Weights of a small transformer language model.
Size: 16 layers, width 192, 6 heads of 64, MLP 384 SwiGLU, vocabulary 2048, 9.06M parameters.
MLP neurons of a small language model. Each row is named by its layer, matrix (gate and up: input weights) and neuron, and shows model dimensions 32-127. Each number is 50 + 10 x the weight over its row's rms, rounded and kept within 0 to 99. A neuron's up and down rows have the sign that makes its largest values positive.
After each neuron's rows, "fires after" lists the tokens most often just before its 100 highest values on Wikipedia text that the model never trained on; "fires on" lists the tokens most often at its 100 highest values on Wikipedia text that the model never trained on.

L9.gate44:44 35 36 48 54 70 54 52 51 58 50 51 61 63 49 42 44 50 35 58 50 41 52 29 47 45 48 45 61 71 59 59 52 49 45 40 68 50 40 35 36 48 41 60 61 53 61 57 72 57 40 52 50 46 38 85 23 35 38 43 35 53 41 48 57 44 52 55 59 43 47 52 54 27 64 55 55 59 54 54 56 49 62 59 73 44 57 51 29 51 47 62 42 49 60 53
L9.up44:50 40 52 53 44 51 72 38 60 38 59 40 46 43 42 51 58 61 43 32 75 52 66 54 63 58 71 56 50 39 50 51 46 48 50 33 55 38 42 42 34 47 49 50 38 35 58 60 55 56 43 28 51 66 35 57 58 63 50 37 50 45 46 45 39 33 59 41 64 44 45 46 53 60 53 55 54 51 42 58 36 40 34 45 41 55 42 47 66 71 63 59 65 56 32 56
fires after: "\n", " P"
fires on: "==", "ar", "===="

L3.gate70:50 62 39 46 47 45 43 49 43 53 57 30 48 50 43 51 54 40 50 48 43 46 42 59 52 43 58 38 47 42 51 45 34 51 59 48 44 52 42 62 58 44 49 77 53 49 44 46 62 67 46 52 51 32 66 68 38 60 51 52 54 49 53 76 48 38 48 51 51 61 42 58 44 46 62 47 48 52 44 17 36 60 44 50 57 56 54 38 57 42 41 44 47 44 62 56
L3.up70:47 40 53 48 47 56 49 74 44 42 56 52 41 52 46 43 44 48 54 33 33 51 59 68 64 50 60 20 58 31 47 46 40 57 55 62 47 39 41 57 60 50 45 59 45 50 37 61 57 59 51 45 40 59 51 54 38 45 38 53 55 47 57 67 53 37 48 44 66 46 46 57 44 48 51 60 42 63 56 38 40 54 35 35 42 51 41 58 72 35 40 54 59 53 53 41
fires after: "\n", "|", "|---|---|", "---|---|---|---|", " the"
fires on: "---|---|---|---|", "|---|---|", " song", " medal", " video", "script"

L9.gate322:50 55 57 45 70 53 54 50 51 46 40 62 60 48 53 68 35 54 39 42 39 57 48 53 63 46 70 40 53 77 37 43 53 51 68 66 49 47 51 41 51 40 62 52 79 53 64 42 50 42 35 58 48 50 49 48 42 68 65 62 37 36 51 49 42 37 62 46 48 52 44 44 27 41 45 75 50 43 57 50 72 46 55 45 51 43 52 52 43 45 43 52 59 41 57 38
L9.up322:40 58 68 47 46 54 48 46 54 38 55 44 46 60 35 48 57 47 49 58 41 52 55 40 74 47 50 52 67 55 49 48 63 58 49 42 71 36 59 38 59 65 52 48 51 43 59 64 43 53 45 43 42 50 43 28 40 25 52 50 64 59 52 47 40 67 47 37 54 60 43 55 45 57 54 30 56 39 40 36 57 66 54 63 51 48 35 39 63 55 40 49 57 48 59 63
fires after: " ", " w", " Ch"
fires on: "ent", "'", "port", "ed", " count", "emb"

L3.gate27:47 45 57 51 40 53 52 60 53 42 40 34 34 50 51 49 64 54 45 40 42 33 58 42 38 51 44 66 30 51 63 68 40 63 35 59 49 34 58 58 48 62 59 48 46 69 73 49 54 58 42 36 43 45 42 50 38 77 36 46 76 40 38 59 38 65 47 46 64 62 46 54 43 47 57 52 47 29 40 44 62 40 75 47 48 41 38 51 63 44 51 62 51 33 58 55
L3.up27:44 40 44 37 54 51 42 47 64 37 48 45 53 52 23 67 78 48 46 64 41 65 62 49 66 56 51 48 36 37 59 42 46 48 49 62 49 38 40 41 46 56 53 60 61 46 67 31 36 52 43 68 48 38 41 35 62 63 60 48 45 36 51 58 50 37 27 60 47 27 58 38 49 52 38 46 51 56 63 45 46 69 55 49 62 41 50 67 42 61 40 34 56 56 68 40
fires after: " ", "er", "é", " |", "e", "vi"
fires on: "vo", "č", " November", " March", " Jan", "ć"

L3.gate196:63 59 54 35 47 68 60 55 45 70 36 55 37 71 42 73 51 58 54 34 67 37 55 34 65 45 47 51 42 54 36 51 64 49 61 44 63 37 64 33 48 37 52 53 60 60 49 54 42 53 46 34 53 37 68 68 51 46 49 62 67 57 43 54 52 56 40 53 58 66 48 41 42 44 49 54 51 36 44 51 66 63 49 40 50 52 50 42 57 60 51 56 34 59 41 56
L3.up196:49 45 56 48 58 39 28 53 43 52 53 57 73 53 41 49 45 47 50 56 42 69 60 58 32 46 58 35 64 40 47 63 55 50 65 57 52 43 45 58 43 52 62 57 45 55 46 43 52 49 54 48 48 63 63 36 51 53 35 60 38 50 55 41 53 54 45 36 63 47 63 59 59 45 39 51 46 60 49 56 64 53 52 50 52 44 46 37 49 77 57 51 33 47 63 61
fires after: " |", " the", " a"
fires on: " −", " P", " 7", " 9", " 8", " X"

L9.gate127:40 41 41 66 62 39 55 40 52 36 47 45 55 73 47 57 63 39 44 48 54 41 48 50 59 46 68 62 44 47 39 40 35 58 53 41 74 48 33 56 42 61 37 63 54 45 48 43 47 45 31 48 53 45 42 65 43 62 58 41 50 35 48 61 42 55 51 37 52 31 64 53 50 52 46 61 42 59 63 46 41 36 23 57 61 61 62 57 39 51 46 62 47 67 52 64
L9.up127:42 33 59 53 63 49 49 39 46 43 47 63 54 47 52 68 54 59 56 45 47 42 51 54 44 52 67 63 57 54 39 45 31 43 76 59 47 42 43 51 40 66 56 65 49 29 53 62 51 30 49 38 54 31 38 52 47 72 47 57 40 45 32 58 50 70 65 55 57 53 60 71 56 37 41 42 40 46 50 44 64 42 42 46 48 66 62 49 49 58 43 55 46 73 42 57
fires after: "\n", " \"", " (", "ti", "==", "ang"
fires on: "T", "k", "d", "rd"

L3.gate261:26 58 39 54 49 49 56 44 56 44 46 46 59 52 42 58 41 46 40 40 54 55 49 58 43 61 47 58 42 40 51 59 53 77 44 57 56 46 60 64 48 53 53 63 30 36 47 44 56 68 77 47 49 35 55 62 55 50 56 41 62 47 62 73 36 45 58 47 48 59 45 50 61 53 68 36 55 59 48 53 45 54 50 71 54 73 56 42 23 46 43 36 63 67 50 54
L3.up261:60 44 43 66 56 50 39 45 49 42 51 63 62 29 43 71 51 56 64 50 42 61 51 46 55 51 70 54 45 61 56 45 30 37 55 47 47 32 36 46 60 41 56 47 48 51 39 53 35 59 56 52 43 54 40 35 45 54 57 65 38 44 53 54 62 46 61 51 50 59 51 55 64 39 46 57 55 56 64 55 35 31 27 43 59 49 70 49 45 58 57 62 59 63 57 49
fires after: "\n", "==", "===", ".", " \""
fires on: "T", "O", "C", " O", "Personal"

L13.gate8:48 56 44 54 59 32 48 46 29 50 41 64 35 56 53 43 48 39 51 48 62 50 39 51 45 64 48 42 30 51 54 67 45 30 48 54 59 46 44 37 49 63 43 36 41 53 61 48 49 47 44 51 54 44 35 56 34 30 72 54 35 59 43 55 58 50 61 50 54 49 43 43 60 62 45 58 68 19 47 60 58 45 40 40 66 43 39 42 53 46 58 48 45 56 50 70
L13.up8:55 53 64 41 57 55 36 62 59 48 68 27 51 58 63 58 37 50 44 35 57 37 61 51 56 44 56 54 25 52 40 35 54 51 39 55 38 53 46 38 42 44 50 69 53 67 57 47 48 39 36 32 42 61 60 56 67 40 66 42 45 42 48 51 63 61 61 57 40 42 48 44 35 42 53 42 56 57 42 48 44 54 49 42 42 45 53 42 57 29 75 41 63 60 50 51
fires after: "s", " D", " a", " S", " his", " dis"
fires on: " b", "c", "p", " g", "ar", "t"

L9.gate196:35 63 46 58 70 28 50 35 52 56 50 42 37 44 59 59 69 51 59 41 54 69 39 57 33 56 47 62 50 50 60 37 61 45 49 60 66 61 55 60 63 32 56 51 43 52 49 61 39 53 54 47 31 46 53 71 51 23 38 40 46 41 50 38 72 45 40 37 69 61 47 44 66 58 66 37 49 54 62 29 46 42 43 49 50 49 65 77 49 44 53 46 57 60 49 56
L9.up196:21 54 47 52 47 40 49 41 44 49 56 49 41 55 62 67 36 46 68 47 49 55 34 59 45 57 54 48 52 50 46 46 63 55 53 35 53 31 69 61 48 62 52 39 54 55 36 71 49 60 42 45 28 42 51 38 54 57 38 41 37 37 42 39 61 66 40 56 42 42 62 65 39 54 56 60 29 45 62 35 50 51 30 54 47 61 51 61 67 53 50 41 48 46 48 60
fires after: "w", " st", " w", "n", "er", "aff"
fires on: "or", "g", "ud", "ir"

L10.gate224:46 62 47 52 50 66 40 46 53 56 51 63 55 57 65 51 48 49 43 64 50 43 44 58 56 62 64 51 32 36 41 45 55 44 66 67 51 48 37 48 47 51 40 46 47 47 63 34 51 57 53 46 58 36 45 41 36 53 67 49 60 54 37 38 41 45 41 45 50 45 53 32 65 64 39 42 27 45 50 38 59 22 43 49 45 48 47 37 58 32 53 39 43 61 48 37
L10.up224:52 63 58 59 51 50 29 59 44 56 47 64 66 35 47 64 59 44 57 43 53 48 56 39 42 59 46 58 42 54 46 51 67 60 33 56 68 46 48 65 43 55 29 58 46 63 49 52 55 64 50 48 56 37 54 40 27 35 60 50 52 62 41 53 42 55 57 44 39 43 59 70 60 44 52 57 61 44 43 53 53 27 48 49 43 55 55 44 44 36 54 50 62 53 41 52
fires after: " ", "re", " K", "u", " S"
fires on: "k", "ak", "l", "at"

L12.gate147:51 66 58 45 51 44 35 50 56 42 58 46 69 62 63 43 43 48 49 42 51 34 57 45 36 42 47 58 55 26 59 43 51 49 56 48 57 60 63 69 61 42 58 50 41 50 49 60 85 57 52 47 49 42 38 53 55 44 51 42 32 49 46 42 46 51 48 59 36 64 48 48 53 63 51 59 42 65 51 42 61 46 35 59 44 46 69 49 47 49 47 52 24 35 68 54
L12.up147:49 36 44 57 47 68 38 58 51 52 60 40 61 51 51 41 66 57 46 49 56 34 54 36 60 41 45 45 38 54 41 52 64 44 31 69 47 46 62 49 57 53 42 41 39 44 47 39 38 57 76 67 66 62 47 43 59 57 56 47 34 54 47 58 35 53 50 61 36 54 29 48 46 59 53 71 55 37 56 70 52 66 32 43 37 54 57 46 56 55 49 42 53 44 68 26
fires after: " c", "al", " C", " Al", " St", " m"
fires on: "or", "amp", "ed", "co", "ex", "ook"

L12.gate281:55 45 29 47 55 22 45 53 56 46 39 36 40 50 45 67 47 38 49 60 42 53 45 46 61 46 45 39 50 43 70 48 33 43 58 64 56 50 54 47 36 48 36 44 66 56 56 52 43 36 41 44 33 46 43 42 64 68 60 51 30 45 46 36 47 55 43 48 55 43 39 58 57 57 45 47 61 29 51 46 47 62 41 53 54 59 46 47 53 33 55 53 42 64 66 47
L12.up281:66 40 39 53 44 56 54 58 55 41 56 61 52 44 51 60 51 53 49 69 38 71 35 56 52 33 47 64 35 52 47 71 52 47 56 58 47 54 39 39 48 55 48 73 55 40 43 64 65 35 50 42 45 42 53 50 45 50 53 69 27 34 36 65 55 54 50 56 46 44 55 44 39 54 54 45 54 39 52 47 52 39 48 47 52 61 46 59 45 42 65 36 45 27 46 44
fires after: " S", " C", "s", " ", " Ab"
fires on: "ho", "w", "ir", "O", "d"

L10.gate156:64 60 40 53 57 28 46 67 45 44 48 26 49 38 49 41 48 52 51 31 75 49 46 28 56 47 52 51 38 55 58 56 46 56 52 47 46 37 56 64 47 33 44 38 52 47 53 48 62 55 44 33 37 49 56 48 44 40 42 41 57 51 64 38 36 50 37 45 36 58 59 45 47 49 74 49 48 59 47 47 46 57 59 39 58 52 38 61 59 52 60 64 57 61 47 52
L10.up156:60 60 44 50 68 43 33 40 61 71 74 34 52 63 48 51 56 54 82 44 55 42 59 52 31 51 45 46 46 46 52 41 51 53 47 59 47 56 47 49 47 59 57 30 44 38 56 44 48 62 45 50 48 52 45 63 52 65 40 44 55 42 44 48 57 56 52 61 53 47 55 44 53 49 40 25 54 54 53 36 37 60 50 39 53 44 54 61 33 39 45 40 57 53 46 40
fires after: " =", ")", ".", " St"
fires on: "\n"

L7.gate283:54 55 60 58 60 45 42 42 38 49 50 38 73 66 60 43 44 35 57 70 51 77 63 39 53 45 57 37 47 56 41 44 68 55 67 38 67 21 56 31 53 53 39 43 39 47 42 35 48 34 51 57 62 45 54 43 44 61 57 56 62 43 70 44 42 47 51 49 48 64 58 47 66 67 49 60 46 39 65 43 46 46 47 49 54 52 37 45 49 59 42 44 38 37 53 38
L7.up283:57 46 36 58 52 50 49 46 52 36 41 50 49 48 51 54 61 37 34 48 63 59 39 47 59 47 40 56 53 50 51 53 58 51 44 52 55 65 42 51 55 54 42 40 73 38 34 51 60 45 46 49 50 32 43 54 44 40 32 65 28 48 36 35 47 54 70 49 54 43 45 52 54 59 40 53 79 53 79 57 49 69 50 62 45 55 37 54 42 43 33 42 28 43 41 57
fires after: " N", "N", " M", " qu", " Li"
fires on: "S", "L", "A", "ar", "av"

L2.gate325:55 49 59 54 41 73 45 60 39 72 45 49 49 46 53 54 43 37 54 40 37 41 55 41 56 42 48 47 59 48 46 50 48 26 47 49 56 41 47 44 65 61 47 51 42 58 34 70 53 43 49 61 42 48 39 55 25 65 59 78 47 54 50 71 54 44 66 56 64 80 34 40 58 43 28 45 45 54 54 35 50 53 52 28 50 63 42 44 51 58 64 45 61 44 46 34
L2.up325:43 44 56 60 51 69 52 64 46 69 54 53 41 28 53 60 49 42 42 34 49 42 58 55 54 39 42 45 61 62 39 38 38 26 41 60 49 41 50 49 64 62 48 45 42 52 35 57 40 42 56 62 47 44 44 49 28 68 61 68 38 69 44 65 42 42 45 46 53 68 38 41 45 50 35 52 44 67 54 41 46 61 48 34 50 61 40 40 56 61 56 51 56 52 53 35
fires after: "\n", "|", "|---|---|", "---|---|---|---|"
fires on: "|", "---|---|---|---|", "|---|---|"

L3.gate51:53 42 51 73 54 72 46 39 57 38 43 48 59 34 35 46 49 66 55 70 62 56 43 35 46 62 51 33 50 41 48 61 45 43 63 60 61 56 53 44 60 59 49 45 73 45 45 57 54 61 37 36 50 46 43 56 41 71 40 59 69 41 65 66 65 53 68 33 62 40 40 44 44 49 53 44 42 58 46 51 48 46 54 54 45 45 60 50 54 42 53 46 53 53 67 40
L3.up51:60 50 32 42 53 45 41 50 44 30 42 49 56 44 41 48 59 63 57 46 47 46 62 33 40 57 52 46 47 43 71 55 38 44 59 38 47 49 49 31 55 65 47 54 67 45 48 65 54 56 35 54 46 46 42 59 44 67 59 63 64 33 55 38 42 57 48 47 64 31 44 55 47 52 35 60 36 70 52 50 50 58 60 52 53 40 49 63 45 39 47 41 40 43 72 56
fires after: " ", "ar", "n", " |", "er", "be"
fires on: "gu", " Gu"

L10.gate136:37 41 46 66 59 52 65 31 52 46 66 55 37 43 54 38 61 55 59 37 51 52 48 47 27 43 49 57 38 47 60 51 50 41 54 66 31 41 22 54 51 46 39 72 49 59 44 42 58 65 34 49 41 41 57 61 42 59 53 40 49 57 44 29 46 43 46 65 37 64 42 47 48 69 55 43 47 50 50 60 51 43 53 45 59 51 62 72 69 38 78 55 50 45 33 49
L10.up136:61 36 20 49 56 56 45 39 39 63 68 65 46 54 48 43 53 41 49 48 41 49 49 62 35 48 51 51 68 51 43 59 45 41 52 72 46 56 33 51 57 55 55 56 49 60 52 43 50 41 44 59 54 51 47 37 40 52 56 40 53 56 38 47 48 51 61 58 54 38 50 52 47 59 44 39 66 48 63 41 50 48 57 59 50 35 56 43 38 47 37 47 47 43 53 47
fires after: " b", " O", " F", " Ba", " f", "o"
fires on: "e", "se", "ir", "l", "al"

L2.gate153:41 62 39 48 54 52 44 54 55 39 59 59 59 57 51 37 49 59 31 51 51 37 47 41 65 48 43 46 38 48 43 42 43 50 54 58 35 38 56 52 57 52 53 42 50 55 48 67 57 61 44 44 49 41 37 37 55 56 49 32 63 44 42 43 33 52 43 47 40 68 17 56 46 60 54 52 55 40 54 29 61 58 72 50 60 36 43 49 47 42 30 51 42 39 25 50
L2.up153:72 50 68 52 40 50 63 69 49 50 37 48 53 57 37 34 56 41 61 64 53 48 53 48 64 65 45 56 43 46 43 54 68 44 53 69 30 39 53 43 47 57 56 49 73 50 49 55 52 43 42 51 63 34 72 63 54 59 46 57 57 45 63 40 48 46 35 55 65 38 55 37 44 50 35 33 55 60 46 44 50 52 50 44 50 45 63 59 46 40 55 58 37 40 39 41
fires after: " ", "er", "é", " I"
fires on: "vo", "cast", " show"

L3.gate309:52 41 48 57 71 52 49 48 58 50 71 58 47 64 48 54 46 66 41 50 60 48 50 41 45 40 39 56 54 49 39 45 56 52 55 61 50 56 52 50 56 49 36 45 35 50 66 57 54 71 44 46 41 35 45 55 49 47 42 46 56 30 53 43 45 59 44 62 43 58 49 48 47 62 61 48 55 52 51 37 65 50 56 48 59 64 58 63 49 50 39 56 68 49 39 52
L3.up309:66 43 46 69 44 50 46 40 41 40 81 51 56 49 40 58 55 57 47 44 58 58 35 50 44 40 39 55 54 45 47 56 38 57 50 51 48 51 61 44 46 58 47 27 56 50 56 56 62 56 37 63 39 46 50 55 36 45 41 25 56 44 57 30 40 52 51 56 39 53 53 63 46 60 67 44 52 46 50 61 51 55 56 39 62 66 53 54 57 57 66 73 76 54 38 62
fires after: ".", ")."
fires on: "\n"

L12.gate111:47 48 49 54 62 59 56 38 62 33 50 52 68 53 43 56 54 40 42 41 45 46 47 49 45 33 60 60 63 52 54 59 70 45 69 49 58 40 42 60 41 34 47 42 39 43 41 36 53 56 65 49 43 42 52 48 42 32 42 53 53 48 65 60 45 35 35 49 47 64 37 45 59 67 39 55 47 62 38 61 57 66 25 61 43 46 48 36 41 65 47 54 39 33 66 41
L12.up111:55 37 42 60 57 60 58 54 32 63 46 41 60 63 60 50 49 41 51 56 39 56 59 55 36 59 48 54 43 59 38 55 72 41 54 61 38 56 53 78 38 39 55 37 48 57 62 48 53 57 59 39 58 46 43 66 63 49 48 35 41 64 48 58 41 41 35 62 45 49 53 58 56 56 48 37 46 55 66 16 33 64 54 45 47 58 52 64 56 40 53 41 46 46 63 47
fires after: " m", " M", "re", "l", " c", " a"
fires on: "ed", " for", "li", "amp", "van", "mon"

L2.gate151:49 40 78 66 52 49 37 48 57 55 38 50 61 31 43 40 39 56 55 53 49 62 61 36 42 55 57 34 55 61 43 51 46 48 57 41 56 43 42 37 52 58 71 48 43 53 50 43 54 56 35 47 65 35 29 45 42 63 38 48 61 26 54 69 58 56 54 56 67 37 50 55 68 36 49 35 55 49 53 47 71 53 51 51 72 48 56 51 68 35 36 51 43 47 44 40
L2.up151:56 47 63 50 47 54 46 46 64 38 38 44 50 27 57 33 59 50 55 44 45 63 61 41 50 56 52 50 66 57 50 38 54 37 67 23 52 33 43 48 45 56 66 40 44 56 44 25 52 47 40 43 58 34 35 54 41 52 41 52 68 33 47 56 65 61 52 55 62 40 40 58 59 43 59 38 48 53 47 50 56 49 60 58 68 48 47 49 44 28 27 46 55 51 48 56
fires after: " ", "er", "é", " I"
fires on: "vo", "jo", "gu"

L4.gate325:50 42 44 68 54 40 54 50 44 45 61 39 49 44 52 59 64 55 53 40 64 61 63 49 50 36 48 43 50 39 56 30 36 61 66 61 51 56 41 60 66 56 54 41 85 41 46 55 60 43 36 60 54 74 39 56 38 54 63 42 55 33 53 56 54 54 53 40 47 38 41 56 50 42 50 64 62 51 54 50 61 22 52 47 60 56 60 50 50 46 41 56 40 62 55 49
L4.up325:51 29 48 57 61 46 59 49 55 46 49 44 47 54 55 61 39 65 64 45 65 45 55 38 52 41 55 51 43 45 55 48 42 43 54 57 53 47 43 62 56 55 58 51 48 36 62 61 47 53 52 51 45 50 45 41 62 52 56 70 72 28 65 58 58 66 44 41 52 61 52 52 60 34 60 56 49 46 56 43 71 36 44 50 50 51 58 42 37 53 26 45 66 60 71 50
fires after: "\n", "-", " (", " \"", "=="
fires on: "L", "C"

L3.gate281:38 42 46 38 65 69 61 41 44 54 57 43 62 35 55 60 57 66 57 49 54 55 35 47 45 48 59 49 43 53 30 49 47 56 63 57 53 50 50 61 55 55 48 30 44 51 49 43 43 48 43 35 56 50 76 60 47 56 39 50 53 43 44 52 50 60 57 56 42 35 46 49 43 50 56 46 51 49 51 51 44 34 51 49 53 37 49 39 49 62 55 30 33 56 32 41
L3.up281:32 46 52 42 42 53 62 71 49 43 66 53 60 59 59 69 49 52 72 65 53 73 52 47 51 43 60 51 43 59 40 67 54 53 38 66 62 59 49 65 56 54 64 53 44 39 62 39 35 40 42 59 63 48 51 55 55 51 56 46 34 53 51 49 61 48 70 71 56 53 52 46 46 39 39 49 45 56 35 48 48 50 58 59 41 46 65 58 64 43 79 43 43 46 52 36
fires after: " ", "\n", ".", " U", " 19"
fires on: "20", "85", "84", "81", "87", "88"

L3.gate258:47 33 53 52 56 53 46 52 63 47 59 49 57 47 46 42 52 53 43 51 61 49 48 40 42 64 38 31 57 53 58 42 61 56 62 58 33 46 49 48 64 53 56 56 56 47 49 57 47 30 54 39 50 51 37 50 43 73 46 49 65 36 58 61 49 53 50 70 59 41 45 58 38 42 51 42 52 42 47 57 41 54 82 45 55 62 54 43 37 56 46 38 45 30 63 70
L3.up258:43 32 46 60 52 43 47 47 47 49 34 52 42 54 40 48 50 73 34 42 57 65 60 55 54 57 54 50 46 41 39 57 50 38 45 35 64 49 53 42 43 33 73 39 69 48 54 42 48 61 47 53 61 43 37 53 21 49 47 51 52 36 45 51 59 62 40 48 73 17 46 59 50 66 42 41 34 61 42 45 53 55 54 30 47 37 69 59 45 49 61 63 58 58 42 55
fires after: " ", "ar", "n", " |", "be", "er"
fires on: "gu", " Gu"

L9.gate120:55 53 50 62 60 51 39 46 50 54 52 46 56 59 42 62 38 62 41 42 44 59 50 40 41 32 36 38 46 39 58 43 54 67 43 47 51 64 63 52 51 54 35 46 43 63 50 61 57 55 51 36 27 45 57 55 54 64 54 50 36 64 59 27 50 59 50 42 40 42 46 64 31 57 46 63 53 53 42 42 59 45 55 58 61 59 63 68 50 56 73 59 26 52 40 61
L9.up120:41 60 58 40 41 47 32 58 44 52 48 53 51 62 36 42 29 54 45 45 40 57 73 60 28 41 54 46 43 51 51 46 53 68 46 52 46 48 63 37 47 35 20 57 45 59 52 59 57 60 42 42 57 28 44 50 53 80 44 53 50 52 48 51 45 45 46 44 70 34 50 57 47 63 41 46 60 52 54 39 43 66 61 40 46 62 68 63 39 40 67 45 37 60 51 52
fires after: "t", " T", " C", "T", "k", "ar"
fires on: "w", "ell", "st", "est", "on"

L3.gate350:54 41 42 61 53 65 44 66 55 39 69 40 71 47 53 62 34 59 44 54 55 56 49 56 45 35 51 45 49 53 51 48 47 44 59 54 66 49 30 40 51 51 42 37 41 57 40 50 71 58 42 55 42 50 40 49 48 41 48 41 38 46 60 55 57 52 65 43 35 51 47 35 47 59 38 45 57 55 58 46 38 29 36 54 52 58 69 44 58 59 50 69 52 49 50 30
L3.up350:48 46 56 67 38 52 60 69 54 39 63 46 59 55 61 54 25 61 42 47 77 34 49 55 62 39 57 40 44 50 53 52 50 27 48 42 60 64 43 56 53 55 45 45 42 63 50 50 59 67 39 44 49 51 42 51 51 33 53 50 52 38 53 41 49 49 66 61 40 39 48 43 51 54 40 63 44 44 37 42 24 32 33 42 51 46 61 56 49 70 47 72 58 52 46 38
fires after: " was", "\n", " to", " He", " |"
fires on: " ", "\"", "==", " gr", "S"

L10.gate321:48 54 41 73 54 47 45 45 36 52 58 56 71 45 50 62 48 55 21 56 58 59 57 59 28 43 59 47 47 54 61 44 44 54 55 41 43 65 40 36 49 48 46 79 50 53 49 32 53 54 51 70 34 64 65 35 44 55 51 54 57 39 47 43 34 43 53 60 52 44 37 47 70 89 34 61 55 55 53 54 42 45 66 66 54 60 47 47 39 44 32 60 47 42 44 41
L10.up321:36 42 37 44 52 52 51 62 38 47 66 57 52 35 57 54 47 50 47 66 57 52 47 61 33 51 55 42 52 48 51 48 51 34 60 57 30 60 46 53 52 57 59 43 52 52 56 29 56 48 69 67 54 55 38 15 55 42 58 60 65 63 63 39 60 67 54 84 51 61 42 53 30 45 41 55 43 50 44 49 44 77 71 43 58 54 45 41 61 44 56 46 64 55 52 68
fires after: " F", " f", " O", " c", " H"
fires on: "l", "am", "ma", "ur", "iv", "R"

L12.gate154:55 39 47 60 54 60 46 44 52 48 55 69 61 55 52 44 58 41 55 62 52 68 46 32 45 42 36 44 38 56 51 55 35 54 58 66 51 59 51 52 48 49 57 58 70 53 43 53 39 53 40 46 58 29 47 37 31 61 77 45 68 39 44 42 51 34 70 51 47 55 41 48 63 61 63 38 45 38 62 49 42 54 55 54 53 62 59 38 62 47 47 57 31 48 57 47
L12.up154:56 62 61 43 39 58 63 58 57 59 53 66 66 27 44 51 48 69 46 67 50 43 39 53 52 48 37 28 49 53 51 51 53 40 49 56 61 47 47 41 55 51 53 42 76 54 58 43 65 41 42 46 39 41 58 54 52 58 46 54 49 44 60 43 62 55 68 56 29 38 57 53 48 27 60 44 40 64 43 48 51 38 55 72 46 56 47 60 55 49 36 44 50 33 42 45
fires after: " ", "-", " Re", "s", " S", " ("
fires on: "d", "y", "ant", "v", "ed", "und"

L12.gate93:40 55 57 49 60 45 54 28 44 48 59 68 35 59 49 46 53 53 37 50 55 54 43 57 55 45 49 45 42 52 52 36 38 63 47 69 54 37 38 43 48 34 28 44 68 40 54 54 52 56 31 40 51 55 38 35 57 49 50 47 54 61 66 45 64 45 56 43 44 54 40 41 59 46 43 57 48 46 36 41 63 42 34 45 74 67 50 37 45 38 34 63 48 54 50 45
L12.up93:42 49 52 60 49 49 57 55 57 54 59 48 46 46 66 32 51 75 54 61 48 43 42 49 55 49 39 69 52 31 41 33 44 47 41 56 68 43 38 53 55 36 41 58 47 56 68 68 46 56 60 13 74 51 38 39 53 53 47 45 41 57 51 68 61 60 45 63 45 50 49 45 51 39 36 59 42 52 55 61 59 70 52 44 54 44 52 46 45 52 56 41 49 53 57 39
fires after: " S", "s", " sp", " W", "ch", "o"
fires on: "w", "e", "k", "li"